From a checkpoint of a small transformer trained on Wikipedia.
Architecture: RMSNorm before each block, rotary positions, no biases in attention or MLP, untied embeddings.
Training: a variant of Muon for these matrices, 333M tokens, 5091 steps.
MLP neurons of a small language model. Each row is named by its layer, matrix (gate and up: input weights) and neuron, and shows model dimensions 32-159. Each number is 128 + 32 x the weight over its row's rms, rounded and kept within 0 to 255. Numbers have three digits each. A neuron's up and down rows have the sign that makes its largest values positive.
After each neuron's rows, "fires on" lists the tokens most often at its 100 highest values on Wikipedia text that the model never trained on.

L5.gate641:159142116054073087086123160143154145131181116127139098120134151089095174133160159109111147042140128138117147182113129120139165112126126097050143119150087155123184123148077117116107122168137143118082105122154149095112107082240109170172093185160156176078178112091153123114135129194122119150150082078086118126112169103120099137080114153114149113128128193098177084180119174121124135114119
L5.up641:156107112155110093108201104078118130177105174137120138152124101127147114119106118121163122120103125101109110154127060147183141072124100159184102162186154119115119157117069120152104068088141134112165148105134149094159122130148093168115082093141086121094111151126096100078071082114122142146208089136121126158127148139172173178057149096106082101062113077132174118165144118127080118151124
fires on: " re", " Re", " | Re", " trans"

L5.gate154:118065112147160122121206119087149165216145200096122078048124114158144175158178096133108066136087114078119158162144173169182113170142112132121140165178123089130126125077098132128097114084139108126140143113103125111112129154156149151113136092118160096119101170084132187152136130159157178135119152126119175164171154089186046114088088109162196133104128118118105100139117124128147153089159
L5.up154:168140128151154122161125170118146082145161122177118106135163115131138071092180145107156092082169127106175144147142125074089098139178181104139149198142179138078067106118155206159166131137126141100091151102141076132151154118124117134164180129112133115079167158110117076106146080157126153105125149063129127189147152111138138128169134144151152130145113126113164086145070117208128109133142
fires on: " | N", " N", "N", "| N", "n", " (N"

L5.gate564:138157116104197076114104123153146112166153116098075156121126137124132117113162107120102123120126126116101193099165119088141151150146148112126081147107099138135064114133144082107126085102086116160101114110118150169143150147131155086160124131155137162130136125093138132105135091118047131149154103080136128111138136113167137178157165080076118184074098085149171095137148147226116093193165
L5.up564:175103108134152137108131079112107140113131108102171103103106148109165128114184133114124073096141137122113110180112166137073116169080138100154155137147170132168137110118133123111061152192077080122090107122093110153230087107090123061147164112166137178128096165178084134144069113108102167060162141147142135172099074190146150108119117104168101129074104126134137140180138149143107109162170
fires on: ",", ", a", ", H"

L2.gate1204:099098110123125152088101144129102120098145133100167154170107156127166161067118129116095179167056096179153156146067139142151092154121116122104144131150069136123114096104147123138133096124102144139188111147141118096081165072100191184096147132153127073084190087150109106122153176105151129107131090119087027061140136090140103121045068100164145101136125128119179109143110185106125139083108
L2.up1204:072073153184073118095100122171079132096133107125139154144142139165139128119143164153137164145088132143186149141139121110052082087145103106085170178131095131078089155064127148130112175168152123132108096134098140145111128077139207147134107048125097143112134130160095093095118075131124173125171144149114130091137142112101182174075093218123068139127109104168163142125124154157147132072120
fires on: "b", "p", "l", "st", "r", "e"

L2.gate1070:137121138089127176117122128107169108093104061120111185071093102142103124067116148190142112125096096077082140174174132152180121130200170154101101115151113030163152148132127116087128205120107136185146193151123143112160105141112092127084083127138133124129138157119111105075124167142078130113126088160149061101067095162142111217138077165084081179098141136140116083117102153192152153117145
L2.up1070:199149115135123106148140131091121115122145113102136169058069135158189137152120159095124092121177053082158088182155116098097113171097062141162131079135145119147104125152116149160179114132089127151124143169119125173126181059087126148120126079095154073126105142160106166172096144146143159112140119113089136175113065083077118105119160144160183122136093117150126107101137104091094109189124
fires on: "ot", "'", "ow", "ised", "and"

L2.gate150:101104110070118166162148051139114161127122113085098182102168142058166071125100085140078117102128147076105117121065123155115146122167095127133099184158114121109129115190121101106196127139162157076140134126097151122125145127173181112161106191131172118046112095113144093057130105118116118098080115148171176164174147149142134151122206104152176126124160122114136108104173094117151132080143
L2.up150:079116113078139139158135149131135143128128099127116152121085104093206138148130062121085179133133146106128098134139117147090164116124125158101110104109094124043142163149159133117156124116085157175130196124087105141119151136127148115087105123173132150053136167108147096110095071126087059102093094130120135134172158134160130169106155134161134136134133170066097167120087123140163116127165
fires on: "ag", "th", "ut", " or", "ult", "rit"

L6.gate333:132103131101128161145149121157163165165148104116107147107130158077126192127193153066134055106111120109121130139142137155136113112148165188148156186167147065198143089108170065180158097065111139083071083129144105159175100123090078155133103157145114183124117129207124124129146053134139080092159128124156124114180127150151112151140117110085114127112179171156164088087119120091049203118181
L6.up333:049118154143151116133120162105142126105108082105107158115216171093082115148167134131130078106089096085134145160150105120117135126138126134047142152150095075143177174125179047131141128161082101089072110113128145117153135162113122092150125060139148161090137126161127112106152128094108110098106043114116181136193183089147163111127121062124124152114155100174132062157090142137097119165120
fires on: " and", " most", ",", " more", "atively"

L2.gate762:082114157091162155117111127121140129176092139192100146113111099130140155145100144095172109120125107177133058124191191085103141137139099103201125054145113156135140159151065175134154121114129109123070105150143129105100193156156133152101124090104122112149094175105071130066168096076150089147163153147110095091095167163182119199119118126097131134158151072102120122188156157161127143167160
L2.up762:126090106090114162120106164173166095111150121114142114137096086155041140166189102118142172124074068170106089167126146189104124178119190135150086097110100140127155091144116159104098103150162110087121146110120092148116111154131125084099127141076100070137123131103123127156158145115148091105129095110156150059150165110150123171148114138154128149147164060096080149168199192150131130142169
fires on: "ive", "et", "im", "ons", "ion", "il"

L2.gate749:073118133182150142175105142107140100151104189068137126160183097082092152132149060135115182126174088142128194164134177150144187133075133129084143156183109192126161126154094163098126115164068094138143081128114155122181118146115154175172146178098104145149102081073102163087183111142147134146087135136145118108144110151110066134170177206126164139148118162168165142133118168110077098091146
L2.up749:126138148135129142163111123189158098104073135142170151087080125114111090099135120119171144160094105108162157177170122141094103077094106159115143085110153110091161118160103160140155058180135131134070158114159145168166046086106111155145166130105169102086144132148097084111167095103113125168082101109188126105112110140056100172194163156045193065152116103096122183172125132153129126094134
fires on: " (born ", ") (", " born", " U", " × "

L2.gate1107:143079082132104110053063158094158067112161105069110110084142101176157153089155052091101135164086124065111087165094120157134137192165168123123116119131105149111092150111149112089158116162123086144113143153110109152088172077105112072178093162130165122150152123120142132125074111120184101109169115116092097145086084165154094142072128090087164125141114116156193127182185160098114176094138
L2.up1107:158132077113141168112144164129116175113124081131117120107119187128104111115124112135115098185153115109098123163126149112154089185133134142145088168062130159073157141153097121122139147134158106159097147156139069120174149120116135096183074132096159167126198077125141095105088125068166147145130184101097063164126107173174126163128118091101155094133194099234149135192130100168117114115158
fires on: " name", "ame", " term", " title", " named"

L2.gate562:086105165141115124121128077051178152124167149080155148158113099109098139174132113082089121120135170138143145100094127121168119111146134110068165137128139102137128103126110169116119090157165103089150120104100092176082151165233117194201133194143121144106195115125097106125171161188158143090175092123124150128093152149152115087159139137154109164126127120149128129108124145134111169174136
L2.up562:100111112144131101177117109106151127151170103086136146135105112148108142137053107174105112111116145091140123072108060167097121139125132090128115108161130082146186124153129101075099118106155142122145125091089096126159173154197100179109153214124105158166120175164113156072083144188149164123130167104133125127139122156163163189095133157156150120163094099116110113055114105151151104154118
fires on: "-", "ard", "'", " [", "ech"

L4.gate62:141163168067103156122174156138158155139173138150113131110155111063131161166117094172116182132166084107123111124169128163125077091164119134157202170118194180121095093175052153122178113110158147122122104157092100155190103094090145098139125126125152098106116145130174113110147165127131162131129148076159087100097132129120111108092037126108132190086107113084101097190145115124098122100098
L4.up62:142158049110162081111124140169182171169142115112146151122105160099130141123173105116096139102102125095144114106121105169105153133118145152131164159161146138130122140151098171104124149178149166098118096122190126118165068175086241161126183119129162125105084143142161141066138132088093159153137173071149123128132185079082086074108111098089144126093164099090137066121103131124162146155124
fires on: "==", " | ", "er", " of", "al"

L5.gate540:144126127152105139130100100163108096152078137107067199109142149110127100129175193161131067167146116143120132157162071177144156150146138172088172115066101133145136092117106077120094171110119065106102113158069109109061148090096141138161125162159110155148144120124134115086137176137127126069111123079221147118165126090144148139115094092130157094136107118125149101092136120106162104106142
L5.up540:078124124122095115156174126112111118147108150145148109129152123116107130069117146106121104149208128131166170119070085134128144133143115146107103157116135147119143142132125113120071152168018113056051073165123147054084159121106118138175145154112067106099169154138136139178144201167125123163165146167098111113105122127119104102136115132090123110098143173131097104150073081097142142128109
fires on: " and", "-", " of", "ed,", " st"

L5.gate580:123105077130090103135120124050137107107130119169146118087155102125094124163078073161109107118205147130052164116101150176181135159144133085119097175107094157123154193098172139122133070124069098102118139119161095132070142113118146150126193121113122167109147130118094136212075132115141146103134118162065112112107156129169147136104138083142144149131189165111161157114125123119077150092123
L5.up580:131127126105140100125153085108111130085123117106143129164156061137147164214099110149105094091131143135108081142152118069122128169099135136095116136072074151170102198123136137073174129120181147130150168145148184179070116147120137125110152108114106084181148113071098112189039132124150143124159097139039174130093170115164153078105116046067150176163152127159113134125150087151198114094141
fires on: " sh", " Se", "k", " se", " Sh", " Be"

L4.gate1212:136145160150109145127098135145115171133106165144120141086090103087146085119193102166146119129078144122212164105067123171123115125132179140104155129154123150121135072131109072166084136143078128145051134130096134140130178112066044137166159051103127178137173110135199082110140143153076125090159093128183128091226149098134116151074102113110093096098172199138104151095119110150107123138120
L4.up1212:141123117160132106115117101127164094145097113112125081118138186124109153083125110216200114147123109138122172150073164113117070082168137119146117207137136136101157052098154106149146145131150122134076120072043103123162118125132108145138125087118111110051162158157182115154114201112072122173127112127181141122115111125137120102089154075160069103080191210125161098104126172127120143140171
fires on: " and", ",", " or"

L4.gate1011:094220173184158126126091148099123107166134196101109144166118106087166110110104151162168114132181171122156196101184189157120096056055167163091108168080160132152167116101156051143099079158124146130150065136124181127137080085099109148118147139130067137154086101125151169138210096110151133130116139120178072145092159176108141104142140074169124165129146189167158063100093147135118095126102
L4.up1011:062136100109126129120079077096141140166177168074103107117129114182179112139147181147119162084150143082138111067131079158120153116152078092113089122147119175124072143158190121091170116106091174152137102141162125124121066110146108080153131170066149112137144161134122180139103076130178163125095110165150116131091082102126083160140145106134121122160112156129171175078090120162123099124154
fires on: "s", "ian", "ist", " its", "y", "ians"

L5.gate467:181191108166168123125108096092146151144114140140121117137117138103145142106140082061163175159164112130138175174106124089129190162140182140134164142165182110133119110089143118137116153167079081099128034076146115156124102103112087115120140115187116171097154178133134141121087126109178101143122182106123125055099034095078206179127187129147099146196122145132140133086121134127107089132129
L5.up467:109161083102158117118120067115149199119148113126116148108111129088145134130126144110110136152183171121120184120153118122198170126095119126108129107126127136170134091110139120149137179139098112166091164176093116135096105143135110131151139177128159133129125108110122055147131127058141128136111060087180174095084124116124134128125181130095141101106164073136076153234115118160114149105130
fires on: "ig", "ic", "ak", "ik", "ind"

L2.gate488:135106147125091136163090137157163217079090137166184146164141122143191088165123146155147170129112057131146095097163199119063135070086102125044106164139150152131102139177127177150120071119145124185115099110099178135113145134144109140144126130167102157125159093132140123126137134098123159130159158147140168157113093136182121119118196131137116106145143165149088138186118097154101104109094
L2.up488:103146137124102134194141096131195146080100173130151089163139103136169069120094082109101082112085073103074146157213106134112157065037123138094093159093113110162123111149101136189128108120080123140118107101055118122154155193095142110122098172159135156137109142110094117092162112115115096165165116102129164174080082142131152132130169187142119118124160129133147081125151164050141140161115
fires on: "ap", "T", "ian", "rop", "der", "is"

L2.gate94:136141127129079160116142117133089100120119167137109127092161107069134145172195113148168112083151087133105152115097112073113141132090122118077127088120111122098132105124072157066096124124117172083154128106152175115139143096179121119097067159159197075130138101090131146098102152168094123084133154138107074145162146140128120149146118190092167161042147131152140186156103137137118161102097
L2.up94:143140106120119069147094129128146112129129120170162155152096114184107120103141134153135155154058121182133135125152097147135110118176116144139129125186132105130122163110112160117111060124129122056140119084123148103150124152136083135141147085101166142090117097123110159157132121123108126109099111114112200120116110114087113148169157102076106133108040159132125100122153176111115152122078
fires on: " Re", " re", "emeter", " | Re"

L6.gate746:173109083117161100155118102043070128131065186072123162110133067142129108144172132173155199113092158170128149105129116128114116147134159106121179092123142188157192099103093100130066089108125124163045146078109053163102160142136107112154086130150146177144118154095074116095120141171193127158137087144138162140140175159096186130182129100137157129141134133128117106093093176124125099116123
L6.up746:146088109103114121104106112144111090189136149151115144091126133122111158126093150121113169114084111124126187127113197112150139189081173094088195094107110127095107104109152145171126148129147108132124126054095051104082142094160140112173174118083123156068143124160056091086080130178129137129146073095142115136173114129145177194142143110174112130058120107097129094066115133101133096121150
fires on: " is", " most", " top", " is not", " not"

L6.gate713:163123207122114121142138151134132126134088142149139056085102185094118096119139098139139056185163122114121103128134146097166109127118112087132174140109136084134110095116107120041133088114167132155128074192123149112128140148142066128153095175093105047147157143143112188122077142179157162137086122074157141165092153138144182129095087110139101136088127130174152066168137174130171111141099
L6.up713:151116140131115102161114132121149132149112140110100107141124201165061110037151174180115100164133105151141067128113137148131133113146115156111118183127107108123107073108120185098130123174181150150122098127136159159189130127108136090108045024122077065144140155053169082141188093166152180106105139149142155191164163182135146116092138137131121126107124088142110115123110201164105093077066
fires on: " N", " (N", " j", " of N", "n", " (J"

L6.gate1071:066105102168100146176129151131142101162098136124159166089079096140082121169164083130104185179151088086166143139150079138136078119057194165123096111102122135126080166155135142192101154101172105156095086142134134168111121083140155141109120140116135128086129123116137125111139110159148186083116134127074082108163133173122137061148138079174129131159060109140169125162191075095167098146082
L6.up1071:188099157160108118104152164135104105104185107127098116152133140098153135119173153148133157151141158089147099133136201152122136108120161135076047187128190173112082159156133133165105063099153132122148114138122172151169123105123106120121120143144109090179132091122159189120138075092146104115166135174124122121127142137153070088146195132117138161097076103103135182162160180098103090142165
fires on: "s", " had", " cl", "'s", " s", " they"

L6.gate202:143082108127109154082107117159126077088138079141160118103179160122079118169090130120142107153071200197128113128109179205050112146111141125162070156108091113144126125132171106115069178120149108124073198091107153184142095143122136066096155106192155113140153116081082113014204113183112141122108147156105067149140114122133116194098077162129077083147119133146117137130144141122143109094147
L6.up202:137140126103078128093091118152102091129138044105147084152146159129114113179124120118169096134156115135171124151144157123055119175098082131148100133133088115092165142159087068148157092137133145087100173150152136143172124147075121111165104121071166123092136115120101081145186167204121131103137138126069136174115204151131096092140179097106072152119098162119155132129147116149212107139123
fires on: " for", " for a", " For", " to"

L2.gate720:137086141093139067166104174086125073126095117178113085153100120079161144126155118144135133163135088082150176097157088142096087159108105133098129082162166152101128156119153140084144141110152114151156076106159135186079142081116140132120170130189165128086114150153091141104133133143058153137074031172184102127090191073118105095115160118144120146133101166114149118113178106147123114119181
L2.up720:118092132153165134112125153099148137155142125122106120115145138146087114087096129143130153181131081225087121126145138170102054086098111127101075125102144250154137128181109082146104123093141126154157155106070126087137160056194157162139129107098055142118146150125189070124093175142085133149120149144117147118162103130110122138154142062130134132118173108089142109117112111172184127094104
fires on: "b", "ust", "let", "Un", "gram", "ensus"

L4.gate42:145122186161162115092112100160123171097101165089089102112085126127176177105119110116068102152131133129141168186085128126112135059120129136177095107170158125106153094176084078163079122185132137172044165179129121068167119109116121153103129129094113139091132141097143121123143099121114117082104144133154187087138119163076105104111126142121153101169145163109131151092109105150147148147127
L4.up42:130163088145130128112124096140181106153117099160062100083118128109151136098152043137119095112086103170169129133101125125175119079086107139178171154125112151197069052073095150120154144143109131062124210172113158148123136097181103140124116099120171090135131099187121140084128143173129123118072076161042100116150150144107108107140144105150135089102099147148119153116074134142096101202122
fires on: "A", " A", ", a", " with a"

L2.gate935:171131098160121187159138141092140124125122139132128131081171126084118136152079112126096145179079103055154147175186102130106104092137201091091106085102140102091095103166123123184118163143109107154092164145162107117134137069150103108161092098117141114134088067089178095135108117128180137106161164085114087124143135128119105145121118083090148138145093137165131138121178090124078150139096
L2.up935:194088122177151108148134113133135157157094123096136120064194080118086207164106088177103146092099132077177120143217160145091089140155161126096099164175142094123109151191116091070051130120118144125103107154088128129157166177105083090140118128148154111077145050085137084135143101132140108121138121114093070153149129128143118132118103114129129159145184145087153071192107140105142151125140
fires on: " named", " called", " term", " call"

L2.gate886:109102168177149069133056145102171105159083096146142144171142116140117108180129084186107066175058127098122102118112190143108130039188100162150156058120158146176117181150120155125150131135092181134072120124176116206124120148157107166114144110080133099152099101117099118091146146182115102122108072147157085166105154100137206152160177072100112188108166125119154141103112154122145145129129
L2.up886:105132132145155119167142156099098121151107101169179161111169157161147130162121085133162125132084143187115189137138138180194047147174159109111154089122175129141095132118178130168118119139159099194094081124120127205117106177132134142061122130094112164157110161101152046101116159094133095056110118151114128179096114119110133130148120117120126117126023123156135145112102178149102140143165
fires on: " pre", "ab", " Pre", "od", "ater", "iter"

L5.gate986:107118134156092160106077085169115133079148121126135143125131151184079120127149044077140158063147113129104206099102145108129114099137151124119178201137150148121106116126134103166070140093115152133184092085116190094096140150070190101115129166170096116159181073124119129095134070125111131154127144168140131109141115162117128126171113095093108115108111144078199091143099143123127122138133
L5.up986:148137144103144089157096120176076120047139127142205154147123168171081107099150045062069190090110091173092178085155095127084169116138085179164145112108158170127089147163103112168138161101121131124152098149164141111118138148155141149101113099053141146174128124122084110147137076086142172156097131126130137119134116163117141145166107117129116109163113091119183086080110119144140105103096
fires on: "\n", " in", " died", " Stadium", " held", " at"

L6.gate130:127115079093124154082121087156131160165092129138120046112138221130091143094154116136119181079179152121139114076119148209109069141147194160146107080191099107086159106177127153240121167148179126059144130129157161079160166090132143155063163030115108165121126119133136077143119147111115167193061077174132131122165093129133127131118135115080130080127150073130138095147131091094127107141126
L6.up130:126149093112155137139106097093181180110079109131127104084188158095111209109154150106089195147103117101099091082137147171129109127118112215149097091151110133128124155153162088174178078153192144098129113131178101107112110152100153134156140126087156138155145098161110143122058055138172167136061112149147141142117091156127146144055156063226091105130166130138161074113153139159061069141184
fires on: " the", "'s", " its", " of the", " Its", " are"

L2.gate971:147108098126110151141103089129189100091177126135098110064156167162063156056148140162164164064130078161165145109088156138136129125151141125137103141099102116094168172098114125106079186150163157133064071058107091093062121145115154089143118049127084082176114077152201096140085128186166090137070133094093148134120188116164089194097154142107049119065157144082141169144195141117120068155160
L2.up971:101110132171153161111181169190174121150225124125069119132118136163116112095120130151074082129164081122108077122162116108143185100082104098103089188090086096129177142148157112121076134191165146093125139090094105071082132141162158150058105141102140156128120116121149075046133106162152140092151122133168120102114143118101122149114127144132147128079070105135159149129152129200136170103191
fires on: "h", " S", "op", "ase", "ography", "ual"

L4.gate469:137142032139129122080152128152100108138136156095106137059116150158110145154152109141099119167098148142123111114153141144147140069161160107106106103087095057096139063066117114147102083129136054081116155135091120168180094114102122097165105049159142093106163136127102137116148180150125168079126077091115125101135150164140120101120104144138159147087123141127177078167093160179094150127105
L4.up469:081108166150180115093100093156161105123146128112148200116115105133155161117151112143140069115144130163123167182101168118150102145102128121144156159115167111130132089117121108172080115136154158117092109094099093171106107141158126121142096103121159123142144146157155101173137128120135130134092107142089119111190136115094126061095109147130136137143146139101101144079065115134089114154118
fires on: "ul", " also", " very", "ir", " is", "ors"

L6.gate166:126168145148101116119095138090179125181044146108126145126177148051176147110129110113129163150156123125113135131090161155137148132159140115150078114137074182140196085157164083130123167119146100144075108135158132138139102115095150130155110109160146178154096113144126160110142142115103115138130169150167101123109125150147074113143101165124102105110135147136084113118147094136153042104136
L6.up166:182160139133185172141147142137158176182081144125153138100126127091100155118083126134135160180090124092109146182111133122164120116101079116075182092159134162032079150166142106150098112182125112086058171112132078119038109138123104091105122122177167153108033122144145115155139145157117147133104106148105144152156105125102138064107131056083161137129140089062077108108136110157078098132197
fires on: "\n\n", " of the", " its", " of their", " their", " of"

L2.gate390:153043162129109145122137102127128119159180191039208142097168153106112119056167131125108110100082149101125140124133111122115159178157120134130130154107147099143144101167142159097134099075088150097108061097129126138147140093105109139076090196121176129147127129158107103131114051146133126123153170083193133140097138089119094136168105081154127107122180069151159132136045178143157098108086
L2.up390:122075193152147128092174158176087150186121094152160137123126128096123105082102151155082134096150121186136212145144147121107151156174130126120175111137094113105097147192122166133130150051093158124074108136117149109145075078108163117096061146141204110132061045131100184147117093107151157174172152165210099119115128127121075110182145051134130114129150091154140106128094141164092085122103
fires on: "er", "greg", " directed by"

L4.gate719:094101145175120173127091118127143149080132108128082178149149097102077124067110127141096058142107087168157103114131142124110163026097101054090121189133125147133130145069114124176139146160117165078144131180123138055144145146111197113105144176059181112122111110182160139158185140131070075134097101118120130116120157119090106146134100111187156085140137118157187115107050200142122144164159
L4.up719:147102100093177166110094137165114138152122086232044204120080128076093174114138117059097128141140135193147132162119137097097141037082137161142128107136145151109108144126122117133139141145136135115134145178143148134193145159157147115072180085151136115156147130089173107110107085140128136116102158086133150151126081191110096175114144098120080140134150103113136139069060210116128154146120
fires on: "A", " A", " is a", " per", " One"

L4.gate646:149091118187077136166121070139147103111124151142152169110094134168156159089131170141121127146133107106136115100140087130144145100106154174111129108153110073136142157129061150120141115090043142050142207116068107115115141090173135191147163177160122133156147085191180085126092121183173100105158131172178122085065135148132178113192175172136131129081097142195131127149145107138075095097148
L4.up646:117068111188113081126099154135116154065133121116131113102126084133178092110085149116152156105126118200109169133155126169142153150070173071152141125139139110073144132194098124140103097093095101126056156129131058123125125102111136100117129137132107119215107157152046158083105129152135058153120119165126102096114114155064067104114130183074166045164102092131076123108135087140084125155125
fires on: " Gl", " gl", " vis", " met", " went"

L4.gate553:154111141136190124129104159090156142166164160103118148144151136128126106098117142151190114098126113122148151146163152056169115154125130156142180196174122162116152125134131149203141121131086146131136100149151038094066098098112102082117133157090124160140183126132098135155147116160143167128108156117136142102107128132099138173111105103176117145119102158145103105124091123187140143108120
L4.up553:117089139121139121188135104113134145119183132096131037136151180150128096130097125208127119142108091102118156123060131099156147144132134109145158157169141139180100144147065130161112177103151146155195099145235096129139016198131211122150126143130100138140164064166142109152135148070159124083123101165100140159063130151067120126096119121161101113115134133156104128164147126116119156114102
fires on: "ur", "or", "ak", "r", "itch", "ind"

L5.gate800:167100132123096151142163127135181144171117131154063120091083093121139047162145121168213203107104130127141143096135098127117113182122149103156127120128172180147119103131139120114126101098136147038166108185158093114126128095108047103137134111181115183107216123128113119136219102170140116121164094138084183150155108088091106106105162131098093099152131091104168149116155099083094135117096
L5.up800:149156168208140123126072193168110138173177196058112083136125164108107155081085175146148101067111129153231126129168105123134116114137149144088127147100095110084139118138121095157136139158047104153102127098095112111121167105114152154137189112132142138142080155154139165197172076107136085159092134120132132121124131102138123109130065142146112116093170103113143186165164144123121095115166
fires on: ",", "s,", ", a"

L5.gate965:096201095105084120158174148175174124114142163095089097084114153140073108102117111151126165022075103137101208084168188143133161086047110179153103176174109082144132115150101089135091152119119163049151124136153163149115136187097152173065131157143136090137148090106149109139133138050115115146137096103168146117102154147156112118109071086161081181098121085105189095144106099158135138109080
L5.up965:066083122122194099141161177126133061181108130108132122180141175148085105102141118119128132148148159129160181152117201102115131079178089145116145119067100185110140100132132104154082190097090105195181099097134143097117128084085116100159123112098071134102120064136136161161146076166103103124194132101164100158125152099108156151071148061123167160135169109153165163105144124141050107157080
fires on: " in", " in the"

L5.gate498:154175118159103103107193113181108146156202122073129132144169089097101116140150159102147129189178135163152127156134176130104058137122113134164159080080021137077144162176093120147150023155127065135127115131143140088149152098167110132209141107102173188158163155133072131138101152143151105114116158127133065166139143156149071134188162183119093062110163113159101166105090107206122071099082
L5.up498:148123163142100124086198129212081120151127157082141120117189158092110120120129127119134130182151138110118082160080158164080135076114147121164090089109115116127141174140075184128106117113104082142100118122105149124145130144190151160156183042100221158104131163177153115141067164197171151123134085153119071138155163143144086145202106129156065113133166139130125165090091127128142121176095
fires on: "\n", "1", "| ", "el", "ed by"

L4.gate992:174034133167178100118116165145102126106182101128176115143162127117177097092195109170067161147133105150135117144132161197198098120135134114121128133159140105110146161132173145146130099119119099102025073107077119126162134128074154153134111114141144167083105115107142166162142092167117103108124136094122105154118184176139122134113118155110153126140127120136134134152087102112105094138159
L4.up992:196087119072141154147159147156073170083087159090141147120126166169148117040135086077084150115130157122149140127142173123110127121101117164143122139134140112068105165080154089161115080124143191115134127122121136130162105103124132118102098173026127144081126117090111142086102126110084160117154179122124083155153084148093185135136136134195088091157145102150145129150158154170155114143152
fires on: "er", "el", "ad", " of"

L2.gate1029:078134157149165165181132162160163117087166143126140114101142137096071162128137133158122138115154149134083160139119149102161162201100174105191121130166098151075146159198209128177128121141121134090103087125102121148146125190089112160118068157095097068152096163109106144130100112079140094125167117126148152143122127135104083153074149149108126104179118124119096148148088141111167041080118
L2.up1029:116109138143147127163157187093155126158142158116184152085098130105083148188166122181114127142151140137129170111124175139189199235121173088151145070121167112123185171186141145159115138179157147107149109157158156092152113099119128100146067194115146127189086167098112115118151125163168093092157122130114149136146137191141118170067154104146152093130071074092158141153113104075153131127105
fires on: "\n\n", " r", " l", "ery", " f"

L5.gate485:146122083118120112096129094156109075114143149115098135065162148095121087072078151139176157096095100138141058112110156128129113119185142135104083143105141117112133136109088188118140065158154129135159136205135164070162149076110088136102103136159119127143164096093118086059032121183170160127158055169149147083116097138151119143162164134073146149057138137119155147168129132146157107117063
L5.up485:115101162069139155144102112120156097140159105097099105108106055171141123141142170144122104131116186135149167116163117170127106139151144116193084172052188098123156090084081165093182135165136123096153174136075109099118149089111151089183061104115090129120174146135136116167131135107110102152119103116077160094120086122227105160170152085114153148151124161119173161153142173101108109114160
fires on: "\n\n", "our", " cover", " life", " character", "ra"

L4.gate552:165111214103101103120125151138148105095188141162113140166108114126109099108142059156113047140161111215191053163150140124136150150168158166128140119173114135148097125108178101112111114100112109116175171123138141101137151117115145156177112163160113147162119115155134137068118114086090167086075152130179096167131070175095209054069124104116159136166160177062118144100103110121116127155120
L4.up552:170136115119127117122129113136179112100164176147109116146154118136106109108149072162138114106134125172138119113160173134110104112169106098104048154130118152182139123168165135213094163222101078180097157135150166128143121130118155142126099125108105071084114110138141133105073139164093148144086205127139098166114122140128150126176112140136112131107117118163049097104118114072136112142115
fires on: " Nor", "or", " sup", "and", "ure"

L2.gate746:204098089115177118100094080141134121124082143115148167109059114131119116173133142159135160121101137148131161152137102142143128086045203135120125198126142067152179067151106111067115135130090118139121128099146097111130120116149089140119127162123122126073165107130106124055152124104030095142114170097159109121138084093154073113158169219120132137089153115141143129129217177119093111149099
L2.up746:139076119148167137169074101087168086126098107132154127087084102124152101146160107176104081076156076134134130103143126142094108164097196166112196129146133104156178144133073098134077159066074138147140115083183112107107145166141120113071151106122137061095118134132151156098173159141088160138087147152107110206118137196156134128106138127122176073204102137119177063076150102116151074168140
fires on: "\"", "'"

L5.gate111:105113080129163189193084147123116191117111110084153141129118106057126103184174130112120131053118115149136131112097122114045087138141169103094162149122116112134120131119141155113205142123133130123160108120123128187120153110140105089084117153067128147028043139178143125128136119124099123029115147148174116160148177096112095125144097111111121122145123086081182138140103090133139147194093
L5.up111:116108079126081128135111180140120176135112129138150162125131107134169155149145079127069176068079094087147165169126107152130152111068158102101176151115175071105180107149125194131143173099131181096192117103102157111121202179103122139130095115126155132144145170118127121090096113131130112174094135100157083164221185156128133058135163132089159167151118168124192071150144127142103160119130
fires on: "ut", " or", "et", "x", "ct", "p"